MLP neurons of a small language model. Each row is named by its layer, matrix (gate and up: input weights) and neuron, and shows model dimensions 32-159. Each number is 128 + 32 x the weight over its row's rms, rounded and kept within 0 to 255. Numbers have three digits each. A neuron's up and down rows have the sign that makes its largest values positive.
After each neuron's rows, "fires on" lists the tokens most often at its 100 highest values on Wikipedia text that the model never trained on. A number after a token or word is its count.

L3.gate197:171118157121089186135149135095107141177151128119153101150139084108102112174175072057163101170153160142120130153107125062145067141129108177160157139133147089160155125150129132164151115091107112165099144132094178100117078149165122149141135163095154164120081137140143200089127168106129123083168167106124103145177166135054104115089101091134139133180130127106074099116066126187135097129175
L3.up197:164126174120092136145157131146078144189118095151177107148144122081133076108150105091080142180169146099107160110127138038162115057148139125177159114103151101132125066115124101120174101072114128174079142129076134135160058123141129125128146156036146190137116132136096177107133173129125161088148138179114107148135176168085151085141098147124099153202097164086123072135091116149137074124119
fires on: "on" 33, "s" 20, "ons" 16, "ro" 14, "al" 12

L7.gate136:094157151165065093074137119063129178213146113104135102137127149151146156176144148108142121104148106159104087137079095104133140152090129159167155115113146102142187168084099122130153139130112153207094164189148141158159139140133165150122109148188114140113045122118128155073144101131094067123196143169166098088194096153139131199162148118124142115161110134152079077101098159142149137125125
L7.up136:117100128126088198121151089083130090164155185101086123138209120178153104149109136081175053101118128117069095139140136109082126180117109116138137171116100118138123118140080093111128123169133187119091140123104116100131170118148128122200124173156155164147085127147111075140170129183070157122090131201116112123126055104151110128150099120078155139139133128161088082048105158073122122102119
fires on: "ir" 21, "t" 20, "r" 15, "x" 13, "b" 10, "n" 9

L5.gate91:101117112133091063127117130130185135083160152099141125123119146198100176118132149112108153150158113179160201173115163132094114093139192198072119183142094112133099153044142141089115129038085106135094135101112136140127128062143164153106121115143167160118108127094073118093103110103149110117157146115133118088169081162136123141168140146098128071157094074157130078124206164121120052182120
L5.up91:180142124104189142111162150119135070094149084088162165173133078135136185181136111126119125149144163114215220090105073132079124130091115137132153165159060115123062154093135117143144137188195135118123173112069135130093133148147123150101119184070138104136095092149124104125076137117163209108160142125119160124087135134176116178148143128113122151087138119156160087107128180132094113118135
fires on: "b" 28, "ar" 22, "ur" 21, "ut" 13, "t" 4, ":" 4

L12.gate356:172091163158167146169136112124068161132083125083119096124138091137104134107100152172127133148124168117133149151057098129133112106104068148086132166172160133115149121163176159139101115137134130093071084149116199170101175112079084128112059160145124168134127109146157162089170164113141154128164166077040124083079163062129140088136163120143126071105159151162179106131118131090157163104140
L12.up356:105171076144109143164088089136192105166194115139086130096146110132059083102100117118156157150228053109170041138093152082127149212158109129138132120141131101123133115148095099097125114153119152148113114116188170171122117106128120096121096116124097127131135185151139105092143196150179119036120130119105162116141098067183140144204137164140101104186079115088082106127145116093133114124124
fires on: "c" 29, "s" 29, "as" 8, "ed" 7

L8.gate4:094073148131133155138160104139133159125093110117145096105126146157167156143119138124117086100131126095191190142153132202146149119175081134098168114113182124105163144174123097147102131146089143099088167175165152133136092082130141120128152125138087120088111135144136056162075170104032111192137084139150102171058096115116129093095149103154148080118071167130135165174155086221126139118136
L8.up4:130193087127108167132142124079117141080065089072140138113132093143144121165090099137100115095174086074153176157118111139127114130137119162094128128158154128140146088131175109153118122136065112110107156069084091147175118118211173141076099094128135119093115132132142128087138179105161111142122103127155094093093079129129203094122137131111119184107138178111133145106194104146075135117122
fires on: "." 100

L16.gate137:098140162128096174111097145171149143131166117148115074138075166119116131165186133092123115152171172119124123139153080127100161175120157156144143176115147149149166170109087170081162152083078066072108188151128141180064188101150161071129133129140105101137092147135096150109149159054140124077038113155158103164114113140081128165136150134134079140118120178054165135089109120114153127077110
L16.up137:128099149140080181147105128112133175174133127136149124137154128121171130120096081139137143169069070120136105142130064136159081158100153146188093175157171235094149062165069116110134099082088086093114117124148140128145164074136144137161164175148127184081194154101156106135179116113126132068132177168157127162158091136126131134157104144200163124154086126115136110115147089155120111093146
fires on: "y" 41, "he" 25, "c" 10, "k" 6, "n" 4

L2.gate208:101128130133079160106153162070118179187149151116174121174137118072128131174162077120120129141158120102107100165136182082120050143125128167124140111203103087149073052157121132115150121112082116148105130176138125081127133143157123119134133094127182181133096126171129198157174184162096146135125105136104181127092149154124096124113115120128157104187169163127165110162100182131134152101135
L2.up208:146072118107097121088139179106142141145166080130131132135087140127103097142180086135150065146140107106122134176167138109113142138118149103089099139155115075112133099135115147060172113071120117162103129142102116101168182123221106081109140091146127148220154090178083133087116165115130097033153082085123104114171119151132125129170099065109143146173098123178161159187174113155143123109177
fires on: "s" 29, " by" 17, "en" 10, "al" 10, "se" 6, "e" 6

L3.gate248:163145145117145091075114131111109122106116131125124096139119200145156151152149108151163114091150104128106109197085102100171136132148110096068124146183175164160120155179076088123086139124163127110135198178140118106126086167090096084109140087204114154060098123192119163175099076097100120097098122127126109105084124178132182123109102060071101108138108155148120131187146091148140179071145
L3.up248:152163140106126107094140150130124129036147167133077090116096114184174179215130101145146154107147133074154138127059137094119085124173107087092136160143136138082129125115112120086058085122159120066115172136139120092165109120128107154072127123112138147054165118139098207151140147132154124117113159113124158077135171139173124130115076075119116158133143112145105190204160146136176142116147
fires on: "ment" 34, "ed" 20, "ate" 10, "ing" 7, "al" 6, "s" 5

L8.gate255:148129153146136127112153174156113108174144058164122098150141128126121156072137174156123145158146119152132098124122094130062158195129144110156118168083119163077122126183128155096132136116145190152132126127177109174121167128092163112134128126131091145112138245091150125100060180087124052104067024141088112175131111117143138148142171096157158195126132133168179133135197149104108092116152
L8.up255:177086073185178148121168181127118189064143106142164142146146145087167093088138158130155103162156094129109124158180125129126117111100134151114162200104135143109109115123112113098123115109129137073140189170118139073128140168165197072100080112111065089085106178045097063110170126124166040133176142169150121175133071159123157118167107123177114177117087137137113129193097105101155116069104
fires on: "he" 50, "f" 16, "y" 8, "re" 7, "x" 4, "j" 4

L5.gate259:093115151172160118127112085117102087138201199083091132128081164176109127160140131168173140133156165127150152173018136108183098213141137047115151148185100144169111161106095127120117111097113110128100133126114086147121084099172148124122113161090184109098123163081138154135148131098061105088159121109138124144118158128132129119100144149109096114175127138140093132070092153087123082143087
L5.up259:104128095133156124084079135089089153161177109124093157057084149117153125155094132129131119159098111097137131143082130170172125142181152094098085100170067165173099162139078055102085134140109105128121097090165157125118089139128182083067132142116084202110149114152133152142171178159130092110126131144109216157097167136120181125159139173104084123090110153104093087137157095155055144157108
fires on: "al" 46, "ough" 25, "and" 6, "s" 5, "ent" 5

L8.gate167:153147089112183121110108090124128125207075121193098185095138121085109088120117141098105167096095139211133188085112140062117109105156166145146111151208173129138112106098156171134090094106133115141126086182153108112163130153162186100057109172116106180127116102137111162099106095144139179107117081135178127117091107156102107132172119157123140145136132112151082145149150142093112159161142
L8.up167:120229075116116101108192085143142115111122158140104193103086111188147094183122158107154156145154136152163111130122165072157124126118064184204096199156101123158104078102091125151153135088159175113070129136130098098136140151149141142160154109069121121109154095130106165138095105112185093158088119098136134128107084156096122118086062197089122090122122099071105138147169117183156123157169
fires on: "ment" 23, "ity" 22, "ent" 15, "ation" 10, "y" 9, "ce" 6

L18.gate269:112130184159104108121154149127148144104147100124114157131173125099204146138112124142166100098134170124172170151119068091127147156138103108094144133117128089071139190127150142148104112083101129154107160172140140162157129111101180090141096087170208135127126068096171146125117160159157156119152124138066114101071130106165155166182154107171095159084167160124133126142153113143180150171102
L18.up269:082138142120123118107195086163122127112133114099142146114137122151172144170110133122082056184119074155158171160116146147139165172097121049115127098051074141148107160158183096125115094101100174057120128138161147113187123114160126106134110123174210093092156125099192132116154094147066097078102140161088118118128097099084135163185080100109099171110208100126142114086120132124094136120136
fires on: " l" 86, " L" 13

L9.gate382:113181151158137078126150086107141119137109125108140126188108126177158126092138106120077168104129146109105139111092119148011108200147168111066130129109158069124179113126229145172114104124102125136082100087121123100118096074152128134117092166153103065171131104128083140195159104085085215117115098136146132081115144148163094136139124133164107128122181093107126114135167094117147168101085
L9.up382:108106128124127168154194158154130144129072136092126154158086185142152170124152092209094117100115099177153191144139164139109156215205183083171091074106105116149159094111126110146125122069080113126103138159121128082138088109119119178149112129141082078155119108152121113111085116094109070143111097160140196143093140098093123083090137057154109083101121079113140156124114133109081174076137
fires on: "el" 24, "ak" 10, "f" 8, "et" 8, "ar" 8

L4.gate45:122117142136179117151139107146164126169071137080112077083133125100070140141109168127121151145106098155122128157114091047158106130123121153157092114146095087132124153092121138166188181124102130098138144080098129102133173153172111172117096145171094129135076110107080109123129197142130043132127139157062084073158165151195114078192169115124060125140163137155112030102151101151083119093159
L4.up45:108140083075066120121160108034167166149172120074147119079101098126137152143090122181158087147194099108135102177100100172063077097108130097162161213160168119139203077124113088132125128077085128115155119115097127170172115167127170143157080152137160167134193166084118136158127167150142088067152087128118162073178111129163115133169148155122092109155124132142110142114165121127137102094130
fires on: "ies" 15, "ation" 13, "ated" 11, "on" 9, "ed" 8, "s" 8

L15.gate301:127098157121149063135140194121146106080159127141148162114060104054109153118157089141149124160186165093162128112130094154168040124110159181109123158168061113118094117119100159120149114128122119068189153169153148156168112113135150092055191140096128086089158081181162087124122164120143124143116133116098174126161097135088117133085171101092111149149139069162149122113126148178090166111156
L15.up301:123159178062087172117131219125101133115110099119170142085203093071143150096128136125162139151110140135125152136104142149134092162100148139106151144076150134123085063126165149159154056113128123124095136114089066130173101170158131156132124110169101130183109170201069170089155147094122118179156195144119108120230103117113182148098131132135118102083097153082136131132108083134102124109093
fires on: " St" 37, " st" 26, "ov" 6, "it" 6, " U" 5, "y" 4

L18.gate182:103044178127103165130092161118162087141130184101180030138103046139113171109145146115155136099172193089147125185124136100150131123110157172140103094144147090145124099130137137108171079139076137115111132156175109105149134110142125088181105138144101144108161131149167112113124167156097126128121168137105102204081088150122026157094080095130113156134143145134153147104090113168165071165145
L18.up182:127093139100160123134119150134091095139144144063157127118124140162164128137161089089196128114119137092184091173119046165056083079092110101119132071129124147107173114144145128126140120109113073142134093126119155138135193110112121128098159154108158111065105141128136101139136147092138178150126112182095175153123083135109129146079103087165113087180155067166117144111119085232146097077152
fires on: "c" 28, "n" 21, " sh" 13, "iss" 6

L18.gate350:199096097094151154118132059147105137130156140097114091142176100157177095139130159144116155088142142114129126155131203176110133136136104135134183185163169139166081089113098186116103171081162156131044130177114166095094195106113188157153160162102136140145061065142161176118121097083127120142124085110116157146132113117162143049119087116169126158097131121126189105098177100082172082111165
L18.up350:160120058064146144103101127142143138146124142107150085120078068140139151126112137130045150056056117117125126084132124103125118132133142077157179145137057156115087111103129182127094149084115127182114138153040113110128130070182193158178155108112128145136128090119150131137083114159172158154105118142091154104137060155161134129107117126148164165113193098170155125133151186106144107147120
fires on: "e" 25, "i" 24, " I" 11, " p" 7, " te" 5, " " 4

L7.gate284:126128135121127082116127134117154087131132064035173147049124126073138126128126122105186110113141108145139131077206153107125163087145105186130129138112145121137130143101092109115149135161122177111109101118141120184121115126151139133115147119162160179147129080088056089137156083106132151120114101088100133068155189092163090143104159152098113122141139140124111090123134139136127062128164
L7.up284:098126139072135124155123098136133078080202095152132119161168128111137141067100134160167116138190143151150157111125116126092165082152104155134179105135144105115167113153145165114092130143148189110138112127139045121143058106162129131136076062097111129159111085120094115113162101113124112127114080201120174167159187099111133114121141164091138100102121122088147157106144170065205148115115
fires on: "u" 19, "ed" 12, "ut" 9, "ver" 9, "ure" 6

L19.gate325:113059102141162120145219159177190105117108128103093172110155116078116083154128079097140123126093100121113116213096155092144119126120124044073132129126102116128096133141113130075158174126137081175086119121144068155121148125178131108207126107184163153126109149111149087119102154099096155184162116115073127140083110073152125133139128106111096111124108136104099170146148106140145084113073
L19.up325:141143142120114125098103114165142140097155111159125097140146089109102193131185142149168113145127226139129083181165135182099126169147082139075124126127079119052118156135148172128085120133113165084135117154141162168079192120167121125121168132153120174078117099152114159121115133136152171099106151172050151136098126083066144163127108089044105154063174114139089111109119119135096099128134
fires on: " l" 45, " b" 10, " L" 6, " of" 5, "ed" 4, " k" 4

L15.gate249:122179158180163128128120152119147122110130066120126081138105135118189121093100112092076144050144185138125168162123136157183150125106128114140147177094173107088138146151095132190147114070105112145154149108178148052122140067074191126122120097123086082075092144106180096145081082140091128126127158125125120114122123160130126100125084173152128099126106124132123127190139164111105116113128
L15.up249:099119096130135196140098135142139164130147171119116123177133121134102155138135103162093122062143118104081134161126095081155065128050154098158156140174126090137151082135145106118086101111130094189068117105084127136147201100116097121148153115101190145147141090085127102133132141159202166158114111182095158146135092092132088130174106123122131236133153108118150069129134104113125111059108
fires on: " le" 60, "e" 17, " Le" 5

L3.gate421:162090097147154140128071093220091113129154100117130158134140151157106155138070148093165078135145079155099104139132102187056061102128125150147130122194172126118175117128171120098161078087130175095133146103095129142122104105085136163162102105145178111102095099118128130140139101097151125137180134072118166121086087166049066066115094148164169108071081112125147127118153125115085129076115
L3.up421:120083108105123169112206080091159099125152106136171147114142112114163153161172094153149111122175158172092083099082144132182117092093129131171131208082151143175150091139172087154086100087142138123138151093145104093159075085095155130135109127130153130061139190132186104159162152087121093103151116147144072201154125122135125132145100156093151114178159127136149145091100147128168178095098
fires on: "ce" 42, "t" 20, "ath" 9, "th" 9, "ight" 8

L16.gate246:149137138109123116149120095172171104140081097074111131123135161118119108111119098122132112126117150124116130190177154123147141120134154085142142103151130132107088188115210143119146144086131082164104130101153105091149144155027110169172098109190122098060165193150144106088127102119161102091156151115130075118099102154126166161162112123130108115135100117158066144154066132073112069047113
L16.up246:130126084129086139198120120107111119143186101193129175146087125108096126128165107090126096182095176118162080158117164156105153166098178111105193098144116085132096115139149136100108131094131149079118106166124192137130127118117151105161077157121176192143113138123174119113140155154115132134106156103180188147162165091124165082158122085076130105086229144097064112153129086126134130068144
fires on: "l" 46, " l" 15, "|---|---" 14, "ur" 9, " L" 7, "in" 4

L16.gate277:157166184113117141155178098186178118139118164103140151138105145108145120157132178170153165137118105109125179119166148135086082117097099137098083159189145110160141153117172139117101081085163173152155119141098076116127142131137100106123179119122132188043157115150111122135126091145092129084203161134143064126094178078134109150107118120143157163117118141088124145091135167109136150121086
L16.up277:143183145114167124144101148113146125144168160126124110141141079122164161131119112094137121111117088122136138164156116122071081060089079075071153142064124187158070149112128125105153077145185093132152141086109144169117137131124144075117069161133184149101098068178090126135159094140124109121118098089128085074155052082154118123106140055113202134097123087180080141127108071111105136061117
fires on: " J" 32, "ed" 18, " I" 13, "h" 5, "ell" 5

L2.gate179:129190148148141111099141143144122129127102159154136130102109157139081112092112182116183159159136159145140140138129150165136220099106160109136121121141165120102192123115133080067152131126167157130150170110112139131162154117109136035149178066187103118179070067116140134113109086149134149100166166163129107109175135199074125154127158147129078133082099089160173085128229079120149071120153
L2.up179:171182152095132167138147159153090131129091111134142144136134133148106128087118154142195165119132139164121167178112177148154191108112149133075060143140136070115160076143164085074152085106150133142138167122127174128138117105143172037111141114145131148144077104118133140165109126110149159086140216160128126114179132195071161167101106151114074117074089078225182083146185066108136116123160
fires on: "-" 13, "ass" 11, "ad" 10, "d" 10, "est" 8, "w" 8

L12.gate54:172182123104168137182116169079193188152125121106177137145103103094091139144126138157182151162145152126075135145100122173105129135137086136160127097126063140190100126125164128109162134124098129085129188161090141114123148149188091132142060077133138087115143181182185123098106137124100141141110110112088172146152116168091111125057121175163130103091122157169147099098123117139069137130089
L12.up54:138191140130103167174115173147123108157136129119123107139169070104127181128110142137161128233156132132092074140131147140105169119143076095110103131107076177190099137155195132076159096150125112118127186163109108104109082118159124129118059144130080108218146173158192124159077125142118078121136118148106161148157101134078154162093059132132165120091127111147128115124123127147033133124145
fires on: "l" 34, "it" 20, "er" 7, "ad" 5, "ov" 5

L10.gate297:154119098134145130093139163091108107147105134152107109136148140185110124154093149171136083154151075102120204157138116152147085113089118098152140132115188153173136124053169101114172142100122114111172157078111067139105103164107142172112090150115124165081134158069178128102176082119123083117151192035120134168118071100138152086123147102204140124137111117133058142145177128136091118170164
L10.up297:141133102110169090166139089114130089100114185127145136112129133167144148099128119129103152165146085087102118120165114126103201137127161080093133165117124126102197106169190131110114107058075100147104158111154156161189076065078153111100108078172109157105134141108097088143147127118120182147140134061082129137164114168100127113097064139105125156182094118127091135121105125201151115137129
fires on: "ear" 18, "ro" 14, "." 13, "y" 12, "e" 8, " th" 8

L15.gate162:127139125180173160128148098134149152130079087101138111079087155113146124087099148126105054112095057105132141155130101150155166129109082159126181119132132105155160157126150110144135131201164155070103172101149129086147127164119175176122088115127078116106078146142175136096068116167039150110135157032112075131126106197094165098131127109174065160112078102109107129073139131134132134160117
L15.up162:117114092108094161144080146090129222113140141142188130085133111128153118125136127131082174133168075151172141123141097072127183106119070081176104130091071141127136061081145132109099175093048117183117138144183123151180107093173101075089071090180133137106131149176184128145111117084139134112169144108125094163113127104120144117112114156136113073174188112162132168121177100089109152130107
fires on: "." 39, " " 28, "o" 7

L10.gate325:159123102089124160139113139144156164068115130175133141096140112110149122146115136184151189118207144140130079086124167130179127084134161126077147113131126142122101151143142153153124155125118150158092134133107117097144068090156154179130143111160116151133144130122144096113189105160169190066062149138157095131153134096131153110144142126147135106048204128139158089079159083102181142144132
L10.up325:067148173136098118159106134119132103150113121098146135095111123159150188131163152094164102164134153134137082112106134084216109056145146150095118096177132146098091072134125144109117174168142205158107072160105129126111111127123100142136126124167134097113139172173115128169076108043115102161161147136162090109097100049117126112110156148098153141141110062100166088079157103163108072160145
fires on: "ay" 17, "n" 11, "ff" 9, "ign" 7, "ol" 7, "it" 7

L2.gate215:076182183146130078108110071186110121127107103159080145086125132119141193183088141093111105108160119137116119174160111172121147125163087133114170148132140209064165129132091120174086153161113151134131108183146146160134130092119120073147167116188125114135115166167168150105097073195175155145121111119130095115080143120100104163096152089123132103093163124092115129089153138085043059122184
L2.up215:162175160138170161191104168153107183164110186149132189157132148137132123104095105147061155146142071169108162161132171116130149103166147124067131182166074103131099175117118114098069102117149080137105146162105145080131082104125109119110091127107120113113102075104112135184146114107112158107146123164098158121129116088106076172057138164104097145062117107115084103109191137123179118172084
fires on: "ad" 30, "o" 20, "d" 11, "ath" 9, "he" 6, "ch" 5

L3.gate275:145126087065056173099101129158116072089083137105146140095125186165119099117115138171164101079144054154128140192096130170116118158096115148136129142174135054184110110147143068074112058097119140092148167135128164089146082141127143196174132130121072116184108128162155124165117133070179147095084167126151085095115133139104123143214138162111133172130171141168140069121165098169138178116149
L3.up275:150089102127153152133176187100151087159151166089107138153105150218108096111132163135151095117079081141128112154108137182133136156116141122097124160122052167154130049133139062109083072125151173151179144092194151077128138107118072144115119127122068108123126214137148097182131156129156149137153142047114135158153125113167125127139164200166114127100146131192100129088159128168096173112124
fires on: "hed" 25, "t" 17, "ar" 15, "an" 12, "ated" 10, "ath" 9

L13.gate408:114086133136168165125048122172180147188155102127191115118120163137106190181152095078148107122056120080139135157101133167152164122099098093125112162122175114117101119180122136124137156116155105102147120179123096176152174150166111122098103102138173156065129149120098108138071149118110179112084154130183056197092149115147133135160144114117089167140168156159127211116153155104133043084082
L13.up408:154089117155145096074125121130097146158115152095147155135063105109102176119131116136146080163111173140146191131134047153121131203125064143142123135130114058120131134147099121143121126123097155072127095089150143062149150114156103083110158092137170145052207102147121120152135124142131130099141178106126143144111140113213084156129085102119123122087053161124108179183117079121178116118153
fires on: " of" 16, " L" 10, "on" 9, "or" 8, "l" 8

L16.gate61:151151102115126139172166209118096162119161083135127053067113185140149158108090119118135150107161204116183123151085164094178066130154099149094122077114143187103106093088164072124160070164159103104150157157153126078121111063161119124159092114072184141068172141151131106104110155098074173107131136112109093111110111096137120114169103124127123147118143113130116119184129129127131100121174
L16.up61:112185160086126111148169148163075143091136166120127092150130169132127106134083063102133070096168148095156160193144083121153079142058097134145122090112111108204199139125087151131097097135136161167092072151110143093160102079111111136112157097114122180145121125131192121103128147105133142170086108108109132092082118127194096145120094114076135121137110091126098161123122151105110087134110
fires on: "o" 71, "e" 6, "ation" 5, "i" 4

L10.gate16:162156151105066154081175142117202124122097208099044151140158124132168146092127165149162128114060147113161151124084118099090103153161107119150134151132144092103121101114115059124110176147108201129133133209034130090145157158155125099178152176075096129157071138151135125108118155115150119176126134178129154082120132139110088106198135184143101138118131171114144202152135123117124109163164
L10.up16:135154106106128118133144153137190175129098174104122082160088121157131159092121128151126108146107119134100188147082135156114126094159184126134071165148117089089219124098156089163097149179068121156147093173101150109130135072083147097122154172068088184143092083145096098149086073136113120166145181158162107103110059144125137126133137102112079101133148096170175158150123127147107094116098
fires on: "on" 18, "iv" 16, ":" 14, "r" 13, "et" 6, "ep" 4

L18.gate83:154150100097104101148144140138133146072177088115130084132147091094107124062080087129094106130092103146128117160089160132097153156093114121116079121088150147126154194103147107133163142105160163142050154151152126180108144115126170170158131160135177088169086120063150117181125083133148110177140141092062115129116098109148143184121097098113071172201197082084146129101143089053125124113151
L18.up83:161112058110097133105211142108120088161104133163141165200089096107100113091156165117142161180097164113077128146115106091140111129094114124137133157161154137136089111123166163184092162123154211123098128168113108126133155133151130123149103169110134190108094113155120143082165108137134146053118131141055093059062128028118150087135111096063120159128151139111129173190170114171126091129132
fires on: " L" 33, "e" 15, " l" 11, "ree" 5, "l" 5

L5.gate46:157203089148171158129119139157172119131111081128132165157071127133125095190125192071134119105139151117084173046090116134109089141113167110053095128093120129152085092117120057137111138139157135123133124117098130093094116136130150100129135065083145137096140090163122176162108149047104132164125124147149110158058139123103117079107131088132077144143139166098125123119087124061141097140164
L5.up46:179213106150117155136182078132139124104136128100128113176081084091144193136130168070081172085107150093074153089081134194118166120169093168041143156088135083168087123118147103090117080092130093148164112148147115166130187134112122178141127105139136126148135101077111164182117118083125116123149125100183139135124125129078139159078150132125082118149079174142136144138133156100129101134189
fires on: "t" 53, "y" 15, "hed" 10, "ich" 6, "ing" 5, "ited" 4

L3.gate173:147100109161107148156059152172110151117119159110134138123100160161110135108131149130133111136069117110127140092147151131095121112100205139078104114121065154183121182057111125126134166071089172157120147128078159160100151077164078101156212142127146117140156089165122180132048135139145079112140120123151107152140154172120211089103143197079053068161152143139143116111143088107140104117098
L3.up173:140156097173157160112132114143154134114125159127093126076100144111152154109151115117094160164161148137142169109124115101057137167107194121117112098162059119128135176096140127151135177098137144087166164100089097161073143120145108096147170174079162120106139118107121188121026170102115115148138131133152198121115170152132170172120142104094093103144205127171124089101043118124090135088116
fires on: "s" 20, "ard" 18, ":" 13, "ol" 8, "b" 6

L16.gate414:142141154119152123195103104148165150156120058122124122125087127162138136164165172134133164144051128108129203142175074116189112064075095131178159125169154173171147130080154128138169127107202115099086107164131080138149186164142136187125140144130120136107143106137086201103111087143158168093126196123142144148114098134154151128197139130204092108162150072126036138161146098108108138151157
L16.up414:095136089114094083123130167138115092134103140141113098155121152134191128110118160087118147126098183117196161115099143112146098114117110149176094134155101127143145140076115140169115074175165132131166140205102116086157137120145096164158125127138120133154142161129130108144192088145146103063199089118176171164132108095136106114099111168061089064116091094029117126109122129124157093086147
fires on: "ce" 26, "ment" 8, "v" 7, "es" 5, "ation" 5, "ion" 5

L8.gate335:162159153126107146064115141094119159144101188083135139132112121154134082112126132123135162186136108148144159091104128176109189102081134133106047148069116194098104124143134192210150160135095201125142125175120107143106156138124148097113127118087121107093112138160111130129143157121155176116125111202156163081142154121115136053159118145130109131124138145092143139088153109057107136096178
L8.up335:158102102160157106102117155094156082123109131101168106092101128130135166151187114087116096186090116092194137114126082104158132101131161107108148144063136132105176120136115190174179157122141182170118105132147116146099138119136132090109145100135130177134054118204151110091140112157136115086147121232140189089133118149133146069128122112121092129143129121067217134122106120088120106109172
fires on: "em" 37, "on" 19, "et" 17, "ill" 5, "ver" 5

L5.gate13:159164069110153143094133212119194168101156121187105155113144110050133081158078150091163104145131124135119164082140127077087116089100182152219144125128133177131127107163163134168126144154153130116111108181126100100176094133194139094107127142092126139125116095143137152108129112103079141058123092112102149082128137101099123144100124133124088154138074166122143122100137163149117107113120
L5.up13:116130104085080055122127053121159091079111139179154161090107160140150140140124124141112147063145131109123111130118095093187120121167117155105119138129100123136119146157115135064118145127125081118145211132154118191137171151060158166184157101079083189128149120105089141171176147128140094173189140089191138160141116130134119173175164189111122182064119115183119176115162094117110143124159
fires on: "ct" 31, "ld" 23, "g" 21, "y" 11, "ing" 5, "ch" 4

L8.gate392:207168135089091119154114107114126130136130098124119121152115108151133115140108157201150124121167153123168118127134087136159132116149204090125146127172148118151087094065086098144122151135112155095153115126166058130124145105150076092155133094161037133090117187120090130153105140128123077189099104134123134111109166125115117134118097080104154138138110138078151140156147071211172108131121
L8.up392:108142099104147112121101074127082175162133106150138087120171137130107120157101174125179097191151126145085124121128062139183089075145123085108107138070148119208112166140103134134124182145077157084154190095143110139072113150111128161116108119115072103073146048113161110087091086097162091077085123124085161124143136100142167154064091095138094119130170164087122143130090104164094127110149
fires on: "y" 62, "ry" 18, "all" 5, "el" 4

L19.gate269:095134151165111102192179146081168091113141065109140175111092136104147114111081120155137142124098117134115166159162131132121152165091076180181141170095210169187165174048110101147103148093162163101171137127097118146095139120082160110094063155121183057099089203098121146097093104146126105139201131104144153181166165148133103133123116140130129091121126109095150107142161176084071129097088
L19.up269:155109134148151123129131148120145163147135220153129085135123074123153130101148203097091098139160145114147090152159131123117131140113115116105230138158159095067086129160138151128094178131156105083108140147111111140158115154092077177106111065100126117132070151108149086150181119122150103152171120122029147142149127105088036133118112126128100161077142120175111112178122157109087116154135
fires on: " s" 22, " l" 15, " le" 9, " o" 6, " b" 5

L13.gate53:225115085142094102143112125113146192123124119129095102142086154122145126114141108122086055083108180128169180147093092078120145152128147177112190138100135101109158113111136105081138132168155113124144136143109119152117129125138149118092117081067121171075153177124153123101134136154165078138105148117121108185122119159106063129139105101122145167164142120130104107151145112177099136078121
L13.up53:122157079136076179124114147104088133164154120168168122154069165106106179082083142132127113119093085098155117106151072080104151184087088113191082130122072135126109060124071128122107115081083089167167135110121114119184149173109086159119117118059144107167072156130118139108154151138166164152120128089148176151190126149063092120120171161140151080115164152133086162087094137119132148093126
fires on: " " 25, "f" 11, "c" 10, "d" 8, "r" 7

L18.gate135:136157139122163177152087160118155162097112084099179121090132085113145121165050154142145114113126095120129120115111166137111129054138151178088131095165146084179140172120121179112134127086070165143065150178124103172128057098185126163112173044117135121110125133153084158136113116118129167134125139149112143157203180148098176179141115137121130121119077117198142114139130124077120157185131
L18.up135:085162155113086146168196177148086101119130155101171152102122147050148174117106186128105153170136158076106125117108110111139159159108116150095204092140117127138083163113113132146107150143145156102078116166103138173141096147126187168155114114122125120102105164149095151118125098127147139079161127120148126163139105194116112172145086151141056118126085105108098168081150136178152092149146
fires on: "j" 23, "f" 15, "ff" 9, "it" 7, "s" 7, "ire" 7

L10.gate389:098112136134130109151123075139162117175108144107160102106155131192101135190171173131143111141109062114113177188076133110141161151170105073083067127138120158168149171154134098133089158189117126120092212112195115109128088172162102086140092125094142107086157180152140129143108152079120101140143124170175176104048148142149044080155086125169084121146132107141174103134111077084126143070096
L10.up389:159161125115093109123137156082071132161096121139093153139129148164111148117129102130168105108081097093107191099118103086118127132100092093099132076171143175138126112133071132079171104157112100068123113116151144141138136120128141100136137176104152148117090096106070117142137190155149119112091123161128145139155175134083114127172136090145170150144158139255085127140102085133081057135067
fires on: "s" 31, "al" 8, "f" 5, "ough" 5, "ark" 5, "ab" 5

L7.gate438:141133164115153179146119164145174177114206106105136156124167167127134104059120137114142089162142125078122105114065120133142084052134145114134145138116078149097132131111144159184111128161090159148145090093147144121114118161135101109098058077091118181090137143154041129172148177171117162129126128145163152112119150099119119089077205171127146180129200102096165137085105106122160135103128
L7.up438:161158155104098157118120129137150131122112089085124144121139165105135120127131172178189150129163111105110128128106155124214150149148184162177164112131145137127144123098143169119115124138142175155126077163144122127077106166088159171079098123183150126114080087193130149135127069082104141135110136160111152149145083056121153099148211169127142142101201139157168180138098067123123106172142
fires on: "ay" 27, "k" 16, "ow" 13, "ep" 7, "ff" 6